config.toml
d_model = 192
n_head = 3
positions = "rope"
init_std_o = 0.0067
warmup_steps = 20
batch_tokens = 131072
train_tokens = 547800000
MLP neurons of a small language model. Each row is named by its layer, matrix (up: input weights) and neuron, and shows model dimensions 32-95. Each number is 128 + 24 x the weight over its row's rms, rounded and kept within 0 to 255.
After each neuron's rows, "fires in" lists the words (lower case) most often at its 100 highest values on Wikipedia text that the model never trained on.

L2.up663 [101 135 133 165 168 124 123 156 146 136 156 134 138 131 117 160 101 115 127 115 143 162 104 111  80  96 120 110 135 140 140  98 124 105 152 143  91 137 128 106 141  99 132 147 125 139 136 111 137 138 150 122 149 135 157 107 144  71 122 141 146 119  94  91]
fires in: "of", "was", "played", "in", "family", "began"

L2.up341 [137 143  87 112 124 118 156 146 160 136 126 108 127 103 113 125 122 150 119 104 132 111 135 151 144 121 134 168 116 131 167  61 127 105 135 154  95 151 137 145 100  95 122 183 143 109 125 118 103 102 152 156 130 108 111 138 116 106 129 122  85 123 165 141]
fires in: "to", "on", "towards", "from"

L2.up75 [150 111 101  90 112 118  89 155 131 112 133 114 126 169 116 163 171 117  93 117 115 147 112 168 144 155 165 118 127 125 104 105 133 153 151 120 167 117 176  88 148  76 168 120 130 130 157 146 105 121 138  90 104 118 124 160 121 113 149 113 162 131  74 116]
fires in: "where", "when", "which", "that"

L2.up60 [116 120 122 140 137 108 146 168 149 148 108 149 115 121 144 133 113  95 123 101  91 128 122  99 115 139 128 143 145 173 158  94 145 148 124  93  91 141 132 120 107 122 135 109  87  97  98 125 103 134 130 113 145 108 154 149 182 133  79 137 123 138  90 183]
fires in: "his", "the", "its", "their", "her"

L2.up665 [109  99  91 151 157 131 125  96 161 100 130 121 107 182 132 121 115 103 153 108 117 134 174 118 127 111 126 113 128 127 115 152 164 134 140 173  96 101 145 117 166 117 145 141 134 130 140 167 113  79 106 118 148 110 127 130 179 142 147 155 113 118 105 118]
fires in: "season", "of", "year", "game", "early", "most"

L2.up115 [137 117 113 125 124 140 117 145 113 119 125 132 167 119 144 129 119 136 157 129 114 150 138 128 101 112 160 105 116 145 157 134 135 110 133 141 159 150 166 110 120 170 142  91  56 157 141 104 116 128 178 136 150 142 148  71 144 129 100 123 128 100 118 136]
fires in: "by", "at", "with", "without"

L5.up503 [149 144 135 166 130 161 161  68 111 131 107 160 110 121 152 146 135 145 132 111 161 178 154 142 113 128 168 111  95 144 149 105  97 131 144 156 114 145 167 151 136 122  89  88  75 145 144 132 166 100 150 132 103 132 141 162 119 143 160 143 107 130 155 128]
fires in: "of", "new", "in", "southern", "throughout", "the"

L2.up501 [141  86 129 157  96 120 138 166 137 119 147 184 127 108 113 141  92 137 127 138 118 110 122 123 161 145 160 128 170  96 138 110 136 129 138 167 162 100 145 131 138 140 163 144 148  76  86 104 126 113 133 134 152 159 126 128 151  91 100 136 136 138 130 140]
fires in: "to", "t", "i", "not", "ll"

L2.up613 [117  94 130 148 113  82 102 153 107 107 135 137 156 114 128 122  53 161 136  95 117 127 120 119 126 126 128 165 113  79 132  73  99 164 139 150  69 171 163 122 148 160 160 143 148 113 136 108 144 122 116 111 137 140  97 101 110 103  91 110  98 149 175 103]
fires in: "to", "years"

L2.up738 [126 122 111 105 147 138 167 100 160 116 154 149  91 115 106 144 146 137 150 142  91 108 150 111 106 102 160  99 100 164 150 156 113 197 102 174 114 128 164 164 125 124 120 128 142 163 131 141 131 133 159 114 124 135 105 168 122 110 126 128 115 103 131 131]
fires in: "to", "as", "with", "called", "into"

L2.up435 [106 143  81 111 168 111 107  80 132 159 140 125 144 153 103 134 128 151 114 142 124 126 143 156 136 158 124 130 140 146 161 129 144  94 122 126 170 122  48 112 109  99 123 107 110 142 113 136 122 118 117 159 116 167  94  90  96  52 106  59 109  98 132 154]
fires in: "1", "0", "1st"

L2.up399 [132 171 100 127 125 125  94 136 153 130 118 189 123 103 136  83 201 171 135 125 114 130 158 146 136 143  93 185  66 107 129  99 102 117 111 122 108 131  91 115 120 145 143 119 131 103 120 134 119 163 165 135 102 140 132 160 153 128 149 153 102 133  96 107]
fires in: "under", "to", "by", "from"

L2.up531 [109 117 119 127 123 137 143 118 102 141 156 123 155 154 146 118 163 105  85 153 122  95 153  99 107 112 151 104  93 110 163 139 169 105 101 157 136  71 140 127 100 176 122 100 131 167 110 115 147 117 144  90 147 139 150 139 109 101 114  95  56 100 102 147]
fires in: "as", "asperdaphne"

L2.up132 [108 103 116 163 122 171 149 110  82  85 123 111 140 116 178 113 134 116  92 164 149 137 184 132 120 119 123  96 113 119 140 147 152 166 144  93  67 114 122 128 126 118 138 100 138 145 105 151 122 101 124 107 132 143 133 141 121  78  86 136  87 196 115 126]
fires in: "with", "and", "against", "by", "before"

L2.up742 [ 86 148  98 114 167 166 109 132 144 136 143 120 141 110  90  76 122 122 117 180 105 135 101  85 110 105 130 123 124 135 147 136 125 121 124 146 161 134 152 139  71 174 155 131 124 124 120 123 107 172 107 118  72 115 137 100 142 114 137 172 114 164 115 140]
fires in: "to", "at"

L2.up566 [ 97 125 106  96 104  76 179 146 128 105 119 117 118  62 117 108 132 127 117 145 131 156 152  88 104 116  94 150 129  76 162 105 117 127 133 104 121 134  89 146 149 127 130  99 111 154 193 154 143 157 136 162 138 164 147 112  99 146  90 147  89 109 116 155]
fires in: "s", "a", "his", "one", "the", "this"

L5.up709 [165 150 129 134  99 130 168 124 160 146 174 115  88 143 138 106 154 115 118 131  91 123 145 145 114 119  54  87 115 105 143 152 104  95 105 127 120 102 146 143 116 131 148 114 141 103 108 127 164 125  86 121 133 139 128  97  96 164 158 114 159 177  84 155]
fires in: "were", "be", "was", "being", "been", "first"

L2.up92 [107 104 108 129 104 128 133 164 170  95 155  86 151 125  70 148 107 100 132 128 101 144 115  95 151  89 151 101 132  88 159 122 134  98 168 156 161 118  70 139 133 115 141 134 146 126 131 188 108 118  73 141 136 159 114 126 114  97 107 124 104 168 111 175]
fires in: "one", "each"

L2.up707 [182  99 123 116 145 154 110 109 139 135 136 169 143 116 131 175 165 145 123  95 154 139 148 114 119 154 129 151 133  99 125 142 157  99 133  74  79 108 111 122 165 173 104 132 132 163 150 152 130 161 159 127 114 105 131 136 173 114 121 136 126 154 138 117]
fires in: "by", "from", "with"

L2.up556 [102 147  94 141 130 128 165 155 144 100 108 118 123 167 115 125 147 110 129 100 122 135 130  84  93 103 141 116 123 119  92 116  92 143 131 125 108 105  98 117 115  94 137  81 106 121 200 102 150 175 138 131 101 113 129  94 122 121  80 116 143 124 118 160]
fires in: "during", "species", "other", "his", "many", "this"

L2.up418 [137  85 159 127 107 131 119 154 110 152 115 171 103 135 111 157 142 188 126 112 122 119 154 108 126 136 123 137 110  64 142 146 153 108 155  87  90 137 129 103 149 167 140 134 157 123 112 125  68 105 135 159 147 119 146 123 129 181 101 134 117 127 144 158]
fires in: "from", "on", "with"

L2.up259 [132 117 121 135 109 125 133 134 182 117 134 147 163 127 113 104 181 148 120 102 171 130 141 120 161 119 120  95 121 125 152 148 175  95 136 128  94 170 150 142  81 102 144 137 107 125 127 135 127 130 114 120 132 144 151 107 125 162 130 122 144 158  83 161]
fires in: "at", "in", "on"

L2.up764 [102 112 115 133 131 141 143 144 147 104 104 135 129 121 151 156 144 130 128 122 134 158 130 162 114  98 131 133  61 194 117 109 119 157 148 122 136 121 130 107 110 127 104 118 159 108  88 123 139  88 118 119 142 116 133 132 160 139 117 139 131 141 118 138]
fires in: "the"

L5.up139 [151  76 130  98 122 154 162 107 103 110 120 131 133 139 138  98 115 131 123  85 115 145  84 111 151 136  96 130 118 148 150 116 191  90 104 123 103 104 126 148 178 149 151 127 127  83 132 133 100 156 114 134 124  96 113 164 147 141 123 111 152 145  23 143]
fires in: "was", "be", "were", "not", "been"

L5.up311 [126  86 141 132 102 112 170 154 134  88 168 130 106 123 100 176 113 122 143 117 144  87 130 141 158  76 166 112  80 120 115 132 114 132 101 128 120 125 103 175 149 103 128 132 124 115 148  90  75 116 150 152 148 166 156 124 175 132 113 129 128 156 108 120]
fires in: "have", "first", "only", "one", "last", "any"

L5.up39 [126 135 122 146 106 166 128 144 100 102  78 118 113  98 130 106  82 119 119 146 145 113 158 168 125 117 154 118  75 147 125 127 109 106 106 126  84 141 143 169 133 125  81  92 102 114 144 130  96 120 145 142  93 116 153 169 106 145 116 102 149 139 137 132]
fires in: "of", "all"

L2.up546 [123 116 112 122 173 141 127 148  90 130 112 104 132 119 105 152 173 132 152 132 115 172 149 104 103 121 122 132 139 137  91  72  76 107 116 104 119 125  89 120 115 117 121 112 113 155 132 145 149 142 140 101 134  95 121 170 120 162  95 143 105 116  99 128]
fires in: "in", "to", "for", "on", "along", "before"

L2.up104 [151 150 113 120  92 131 127 167 145 130 161 216 143 158 141 116  86 125 113 154 106 161 143 122 108 137 142 128 133 124 123 148 103 170 138 128  92 127 142 139 132 120 151 136 147 141 156 141  88 109 133 126 138 116 128 159 119 130 139 139 128 154 117 129]
fires in: "to", "life", "help"

L2.up120 [146 145 111 126 166 119 149 115 147 123 128 113 121 139 123 110 102 126 120 103  76 142 136 159 131 166 156 119 107 122 163 147 118 110 122 122 140 117 115  93 121 136  91 126  93 143 122 117 151 125 125 112 110  96 113 117  77 157 130 109 113 156  70 149]
fires in: "of", "awarded", "league", "player", "nominated"

L5.up626 [158 104  98 102  88 187  96 161 123 132 144 123 153 140 165 128 134 133 156 105 133 113 165 137 163 109 106 122 126 136 114 155 137  91 144 171 175 106 155 124 116 130 114 178 102 174  86 120 183 136 115 121 156  84 162 123 122 134 139 135 100 148 115 154]
fires in: "after", "of", "while", "before", "without", "by"

L2.up560 [154 122 117 124 166 139 167 141 134 129 142 121 112 129  95 136 167 101 131 140 141 102 126 108  95  92 106  89  75 108 157 142 137 101 173 129 139 123 112 124 104 103 131 166 129 160 164 101 143 106 142 121 154 117 132 153 126 110 116  87 110  79 113 108]
fires in: "to", "than", "into", "considered"

L5.up105 [ 77  94  92 169 131 107 155 108 122 145 180 145  99 109 137 155 123 121 151 129  89 146  89 159 122 142 119 109 129 126 122 114 155 119 125 113 134 130 100  95  91 105 131 129 124 124 114 112  91 121 113 123 124 143 104 193 110 116  94 101 143 159 113 157]
fires in: "is", "was", "as", "1", "into", "of"

L2.up419 [ 82 121 120 158 133 127 108 100 167 103 142 145 144 118 122 130 109 117 156 140 126 144 170 142 144 111  80  94  89 151 140 122 141 110 137 125  61 136 100 143 100  80 112 149 118 113 136 114 110 138 123 131 151 125  97 171 122 101 124 157 118 144 106 132]
fires in: "of", "from", "as"

L5.up363 [ 71 109 124 113 128 127 124 127 158 123 142 128 110 157 114  89 145 120 103 113 117 125 126 123 128 177 131 113 157 129 128  94 163 115 125 130 123 148 135 148 157 175 117 103 140  98 133 116 148 172 128 134 161 110 114 142 135 110 121 144  91 145  96 123]
fires in: "his", "a", "her", "not", "and"

L5.up435 [103 129  76 149  85 142 148 123 125 120 167 145 158 136  95 179 168 140  99 114  98 143 133 178 149 110 135 119  88  94 122 121 109 116 143 109 152 126 131 114 123 120 132 148 112  90 131 181 129  74 124  99 132 160 135 142 185 108 118 111 118 119  61 145]
fires in: "1", "one", "each", "women", "3"

L2.up725 [ 90 152 152 127 132  83 148 179 137 132 173 140 118 166 151 131 110 161 151  94 150 152 148 154 121 150 148 153 165 124 134  88 123  97 143 151  94 160 145 141  91 128 147 103 109 139 125 124 123 126 129 156 123 164 128  86 132 143 170 148 116  96 157 110]
fires in: "of", "de", "von"

L2.up202 [ 91 125 124 120 138 160 125  88 170  99 127 103 155 132 161  93 158 123 126  71 135 135 123 202 120  87 151 104 152 125 123 103 132 138 121 130 127  89 132 130 143 141 144 105 138 103 103 149 176  88 146  98 144 131 125  86 122  89 106 140 175 128 129 104]
fires in: "it", "there", "them", "america", "canada"

L2.up408 [ 93  86 120 132 121 116 174 128  91 140 159 127 107 116 144 178 174 148 141 106 101 175 153 112 121 144 154  86 140 150 126 133 115  99 114 141 139 133 128 112 117 173 111  90 149 160 109 157  72 147 147 101 130 111 126 115 113 113 124 105 118 158 117  72]
fires in: "of", "was", "by", "to", "against", "with"

L5.up73 [128 127 162 138 181 103 169  86  96 147 101 117 108 154 129 125 187 137 109 138 134  87 120  98 139 140 112 119 114 131 119 165 142 115 101  82 105  94 108 139 145 130  89 145 158 145 117 113  82 141  94 153 109 122 146 122 142 171 152 105 163 113 124 141]
fires in: "is", "was", "not", "been", "also"

L2.up683 [ 96 169  75 121 112 124 123 159 125 124 160 121 107 127 131 114 149 116 147 125  78 120 131 124 155 127 142 158 152 125 158 123 149 128  77 135 148 135 155 145 147  84 151 109 130 116 126  75 131 150 110 107 102 117 124 128 115 155 131 114 103 108 121 150]
fires in: "railway", "train", "line", "to", "railroad", "power"

L2.up262 [183 106 171 119 122 136  79 150 158 128 144 114 125 148 150 142 102 133 122 107 114 123 138 116 148 166  72 111  88 133 107 147 116 126 144 137  74 139  64 127 111 130 140 144 151 115 112 162 119 134 153 109 155 150 139 123 112 112 160  92 117 142 114 162]
fires in: "work", "of", "that", "very", "to"

L2.up617 [168 129  92 113  95 116 114  92 213  95 136 157  88 128 105 162  96 133 152 145 124 126 144 108 107 145 180  96 123 123 139 142 164 164 112 102 100 156 164 132 132 131 137 154 129 135  89 133 133 154 136 122 151 115 120 154  96 143 110 120 141 150 123 145]
fires in: "under", "of", "with"

L2.up248 [109  98 121 114 128 129 123 114 127 146 139 118 110 140 101 188 107 129 135 136 106 153 139 199 121 166 121  84 147 172  87 127 135 124 137 140 129 171 120 110 108 128 138 125 137 140 118 134 120 129 162 129 135 128 109 116  91  92 113 131 117 107 121 137]
fires in: "of", "from", "for"

L2.up379 [140 164  80 142 131 125 142  79 133 109 139 116 171 133 163 130 167  90 132 123 114 115 167 143 114 112 121 116 123 146 191 120 105 130 118  92 153 105 115 148 117  93  98 142 168 118 104 167 109  85 159 135 130 109 107 143 121 131 137 132 128 128  71 141]
fires in: "he", "led", "she", "there", "it"

L5.up554 [125  92 117  86 104 128 105 144 134 143 125 122  82 154 117 167 107 100 124 123 110 147 170 140 134 106 137 110 122 137 122 127 147 149 134 149 120 154 152 159 125 180 118 139 136 125 166 133 154 166 145 128 156 163 172 139 130 130 125 110 114 143 119 124]
fires in: "and", "by", "with", "to", "married"

L2.up103 [104 116 141  79 123 148 122 188  88 121 116  96 118 123 123 136 123 101 119 112 130 169  81 114 148 161 146 113  99 118 133  93 141  84 114 122 111 115 163 111 100 151 133 122  91 150 167 127 128 125 121 148 166 157 121 135 128 106 109 105 120 121 142 106]
fires in: "by"

L2.up254 [178 125 104 160 134 168 145 129  70 125 128  89 117 117 108 109 204 136 119 155 134 159 148 121 105 134 118 123  75 112 144 119 136 125 110  66 133 101  96 108 107 119 127 137 162 117 129 122 100 137 134 143 120 115 136 155 136 130  91  90 157 128 105 176]
fires in: "in", "with", "for", "at", "by", "on"

L2.up46 [122 145 111 164  93 132 156 111 140 142 156 124 180 110 132 138 101 113 133 125 130 216 156 140 117 134 114  86 138 174 145 129 120  86  95 140 146 103 151 145 117 114 146  99 172 168 137 137 114 144 126  84 127 188 115 162  91 124 144 123 132 155 116 142]
fires in: "was", "were", "it", "been", "as"

L2.up30 [ 97 103 125 103 104 110 128 120 116 134  84 148 120 125 131 109 131  97 110  41 139 122 181 114 142 102 152 134 119 148 116  74 117  87 114 138 144 100 134 108 135 126 121 121 154 105 115 110 120 150 126 113 130 101  99 128 137 147 123  91 129 121 104 114]
fires in: "a", "s", "to", "an", "or", "and"

L5.up703 [ 95 117 129 104 137 129 131 128 161 154  90 153  70 102 130 141 142 114 129 136 111 159 151 136 136 136  87 132  81 149 124 114 150 134 101 101  83 159 118 121  95 132 111 146 107 115 134 170  70 156 126 102 177 104 117 166 194 128  91 139 140 104 155 155]
fires in: "by", "that", "announced", "of", "only", "with"

L2.up629 [136 106 108 138 127 169 104 117 159 169 139 146 136 119 164 135 141 128 101  94 121 166 255 113 109 136 125 139  65 132 169 144 131 128 106 135  98  88 121 109 123 154 146 125 124 134 127 149 129 156 145  99 131 128 139  93 153 152  74 117 102  98 144 145]
fires in: "by", "from", "of", "with"

L5.up371 [126 164 142  95 149 124 130 168 142  85 147 152 124 148 121 126 122 108 124 131 135 125 144 139 102  98 124 131 178 113 160 158  87  85 140 119 167 119  97 143 150 131 163 173 159 107 144 144  99 137 136 118 104 114 137 120 107 154 144 141 142 180  97 139]
fires in: "is", "a", "are", "often", "be"

L2.up392 [ 86 103 125 104 133  67 166 151 145  90 162 134 101 198 101 142 116 112 146 108 114 142 154 152 139 105 108 108 170  74 110 117 100 137 132 130 122 116 121 115 119 117 117 133 100 166 115 120  79 148  98 119 123 152  93 116 136 160 181 160 119  92  85 103]
fires in: "is", "was"

L2.up762 [122 116 139 132 103 132  94 131 148 140 128 103  93 148 135 107 129 155 150 108 130 160 136 146 134 108 147 120 127 143 121  55 125 137 159 117 108 129  90 118  84 110  66 173 189 118 136 132 128 133 132 136 129 124 138 113 156  97 167 107 104 130  69 115]
fires in: "the", "as", "role", "best"

L2.up311 [163 110 117 114 142 132 141 105 144 124 164 157 133 118 120 125 163 148  86 142 107 130 120 140 136 131 122 168 121 142 129 123 152  76 191 164 132 135 149 104  98 108 118 159 121  93 124 148  92 122 125 121 120  98 146 171 180 166 148  90 123 151  87 143]
fires in: "north", "south", "latin", "african", "africa", "asia"

L5.up29 [153 107 103  87 150 103 203  96 102 151 162 123 100 142 100 179 122 114 130 142 130 163 107 127 143 141 110 132 135 136 139 119 165 136 187 139 125 105 132 126 103 117 156 156 131 178 120 161 151 116 129 125 128 111 133 101 108 119 121 117 119 103 163  98]
fires in: "de", "of", "d", "von"

L5.up563 [146 115 154 169  92 140 123 123 104 159 125 122 100 109 136 141 106  79 119 130  93 192 163 135  97 131 117 162  85 132 145 108 142 154 120  87 114 123 110 103 157 128 136 150 144 115 115 100 143 109 113  97 135 104 113 164 161  95 111 119 104 144 163 133]
fires in: "on", "of", "in", "and", "the"

L2.up302 [112 101 125  87 122  74  79 111 128 156 126 114 134 180  78 151 132 149 163 132  96 157 111 128 113 128 118  83 153 143 110 135 130 153 152 148 123 116 140 135 131 162 171 108 131 129 123 136 152 115 135 133 131 140 129 106 106  29 134 140 120 114 160  92]
fires in: "to", "of"

L2.up554 [130  79 134 128 108  94 158  98 200  94 160 142 116 151 162 138 148 118 130 141 149 179 124 122  81 149 133 111 140 152 147  95 161 133 157 159 170 107 106  86 105 114 143 130 129 159 111 138 120 124 159 157 106 186 124 133 160 180 169 117 126 108 100 133]
fires in: "of", "with", "by", "about", "featuring"

L5.up176 [102 154 163  62  96 158 126 177 142 165 146 148 132 134 145 132 163 138 121  97 166 123 165 102 156 156 139 122 118  92  93 168 143 121 161  81 113 156 123 134 105 172 103 140 122 142 150 121 137 133 146 102 140 112 124  99 157 168 103 128 147 101 146 138]
fires in: "in", "for", "v", "of", "without", "first"

L2.up85 [108 150 209  82 134 137  91 117 163 139  95 179 122 161  73  94 119 114 122 136 110 105 145 127 132 109 110 118 128 103 141 107 142 145 141 122  85 145 129 147 105 177 138  91 142 118 147 139 139 119  85  92 124 128 126 146 142 120 167 118 140 120 106 123]
fires in: "to", "for", "side"

L2.up625 [165 144  98 138 147  60 173 107 105 149 140 122 114 151 136 132 156 130 132  62 136 115 162  89 140 138  95 136 131 134 158 130  93 104 149 110 140 105 114 131 146  96 109 143 115 121 128  97 154 155 139 124 106 113 136 137 116  98 102 125 136 106 134 159]
fires in: "is", "was", "be", "are"

L2.up191 [146  92 149  91 148 105 104 148  82 119 116 121 125 160  43 143  80 164 161  95  74 124 164 136 103 121 151 140 139 123 142 126 144 135 118 144 113 128 168 151 134 142 126  94  80 158 144 130 116 126 125 105 114 110 110 119 136 131 168 142 135  75 136 143]
fires in: "of"

L5.up38 [136 106 132 125  89 116 146 114 162  85 151 171 140 122 129  89 134 139 121 122 126 112 106 163  72 100 139 125 142 149 163 100 155 143 171 169 122 140 133 138  99 131 125 169  85 128 148 140  82 132 140 107 146 109 125 113 132 141 150 142 102 170 102 119]
fires in: "its", "their", "s", "team", "the"

L2.up8 [117 106 118 128 118  99 159 110 127 153  96 139 105 135 112 116 154 163 130 143 117 138 101  81 104 117 119 122 118 143 110 117 121 132 113 130 155 111 145 110  87 153 184 142 109 175 156 143 143 131 112 121 133 136  98 126 101 141 124 112 117  96 106  91]
fires in: "as", "by", "for", "at", "with"

L2.up644 [154 166 153 141 151 161 103 125 146 122 137 116 124 138 147 183  95 127 127  59 177 128 141 165 119 141 150 113 149 144 141 111 145 105 158 150 105 134  99 129 134 151 131 121  66 157 152 125 124 166 112 112 132 146 127 134 168 144 163  93 109 129 119 156]
fires in: "of"

L2.up442 [166  93 130  90  95 147 126 155 120 110 134 147 108 171 119 125  81 198 145 110  62 113 124 113 172 150 136 118 141 121 145 138 145  94 174 131  97 164 173 136 172 126 107 120 134 104 134 126 113 110 144  70 145  94 131 114  87  95 105 151 102 123 154 132]
fires in: "of", "to", "from"

L5.up588 [102  93 126 109 119 184 134 114 157 154 129 138 118 123 122 127 152 124 132 147 153 137 176 149 146 191 113 161 105 134 123 131 117 127  95 109  93 115  99 131 103 111 130 125 104 131 157 105 134 129 133 122 122 130 156 158 142 140  95 140 102 111 152 162]
fires in: "from", "for", "causing", "allow", "led"

L2.up363 [114 117 122  92 130  95 154 106 120 128 133 133  79 106 148 122 117 141 135 103  79 142 113 121 150 140 158 118 107 127 162 116 129 162 121 107  82 164 111 124 105 142 133 138 129 112 114 143 114 131 152  73 117 145 115 163  72 113 113  89 139 117 152 142]
fires in: "by", "of", "are", "to", "includes"

L5.up439 [ 97 103 147 131 118 123 126 139 116  97 163 115 131 153 118 112 130 132 114  90 154 119 132  99  90  92 153 103 116 122 116 131  78 146 115 114  59 131  99 119 143 122 103 179 123 142 127 176 122 139 137 115 125  81 138 153 167 117 130 137 105 158 109 114]
fires in: "has", "and", "in", "is", "also", "previously"

L2.up137 [125 124 116 121 104 115 146 105 126  94  83 160 122 133 121 116 108  93  81 130 172 122 138 155 110  82 127 156 171 155 131  93 110 160 122 143 143 144 164 147 150  76 139 117 119 157 140 129 106 145 142 120 121 116 146 107 146 155 127 124 108 102  88 149]
fires in: "his", "her", "the", "its"

L2.up184 [157 134 125  64  97 146  89 120 115 129 141 148 146 124 128  89  94 140 136 160 116 131 150 173 115 143 154  99  74  90 134 113 147 135 117 125  92 120 157 145 110 135 147 125 162 117 100  92 117 122 126 126 133  98 141 150 136  98 126  75 146 146 138 165]
fires in: "of", "to", "in"

L2.up183 [129 149 139  90 135 113 130 120 156 139 137 165 149 146 117 105  90 126 112 105  72 107 137 147  92 144 111 149  62 133 122 157  88 121 135 154  89 108  83 108 118 192 130 149 168 137 128 119 122 116 143  84 142 115  93 125 134 161 159 158 108 112 107 122]
fires in: "and", "was", "also", "is"

L5.up72 [122 139 105 133 121 143 134 164 133 118 144  99 123 177 119 117 128 132 145 104 173 144 161 108 159 131 100 125 105 106 144 123 146 144 129 141  85 190 123 120 126 116 135 116 133 142 107 128 150 163 142 130 134 144 127 123 108 170 104 134 167 146 157  89]
fires in: "in", "of"

L5.up456 [108  76 127 117 117 162  98 107 136 108 101 163  84 140 150 126 151 106 114 100  96 174 168 113  98 115 160 100 111  94 137 141 131 102 112 138 115 126 162 142 105 102 117 127 110 125 130 103 127 129 171 114 138 152 170 150 102 141 129  78  94 112 148 143]
fires in: "of", "with", "from", "after", "about", "against"

L2.up18 [110 130 118 161 137 135  94 136 132 118 146 137 130 119 121 130 110 140 115 126 111 149 122 190 113 122 134 135 142 122 108 102 127 166 178 125 163 149 114 129 132 140 108 146 138 137 142 134 114 148  98 144 161 103 151  91 159 104 167 125 102 128 149 104]
fires in: "the"

L2.up697 [129 123 117  87 122  83 143  96  96  78 101  84 123 116 133 123 111 133 127  81 136  79 120 112 143 164 177 154 116 138 173  96 116 129 104 105 148 150 141 124 138 124 133 147 153 114 150 147 147 186 144  98 129 117 146 100 118 119 131 129 129 109 110 142]
fires in: "s", "his", "top", "chinese"

L2.up406 [153 126 149  67  84 143 113 108 114 137 100  80 115 128 114 109 106 152 131 133 132 117 110 129 156 102  98  92 124 109 104 107 158 168 108  88  75 102 146  84 152 148 107  82 111 148 137 140 125 120 133 120  96 135 109 146 123 114  80 163 126  75 137 116]
fires in: "with", "for", "july", "and", "to", "june"

L2.up200 [114 135 121 146 139 158 174 117  78 115 129 129 144 117 140 135 156 136 140 108 145 141 140 145 136 148  92 119  65 133 115 125 104 137 172 157 106 153 109 132 138  97 159 191 150 128 131  94 187  99 199  99 100 118 102 138 136 136 101 119 118 111 134 134]
fires in: "into", "in", "of", "to", "from", "with"

L2.up749 [127  98 135 133  79 146 112 138 114 142 108 190 110 102 100 138 157  95 108 100 144 185 137 135 138 128 113 128 181 129 112 168 126 121 127 111  92 121 129 128 133 141 147 111 147 138 134  94  96 134 164 118 165 122 148  64 153  83 113 108 113  96 152 166]
fires in: "from", "be", "with"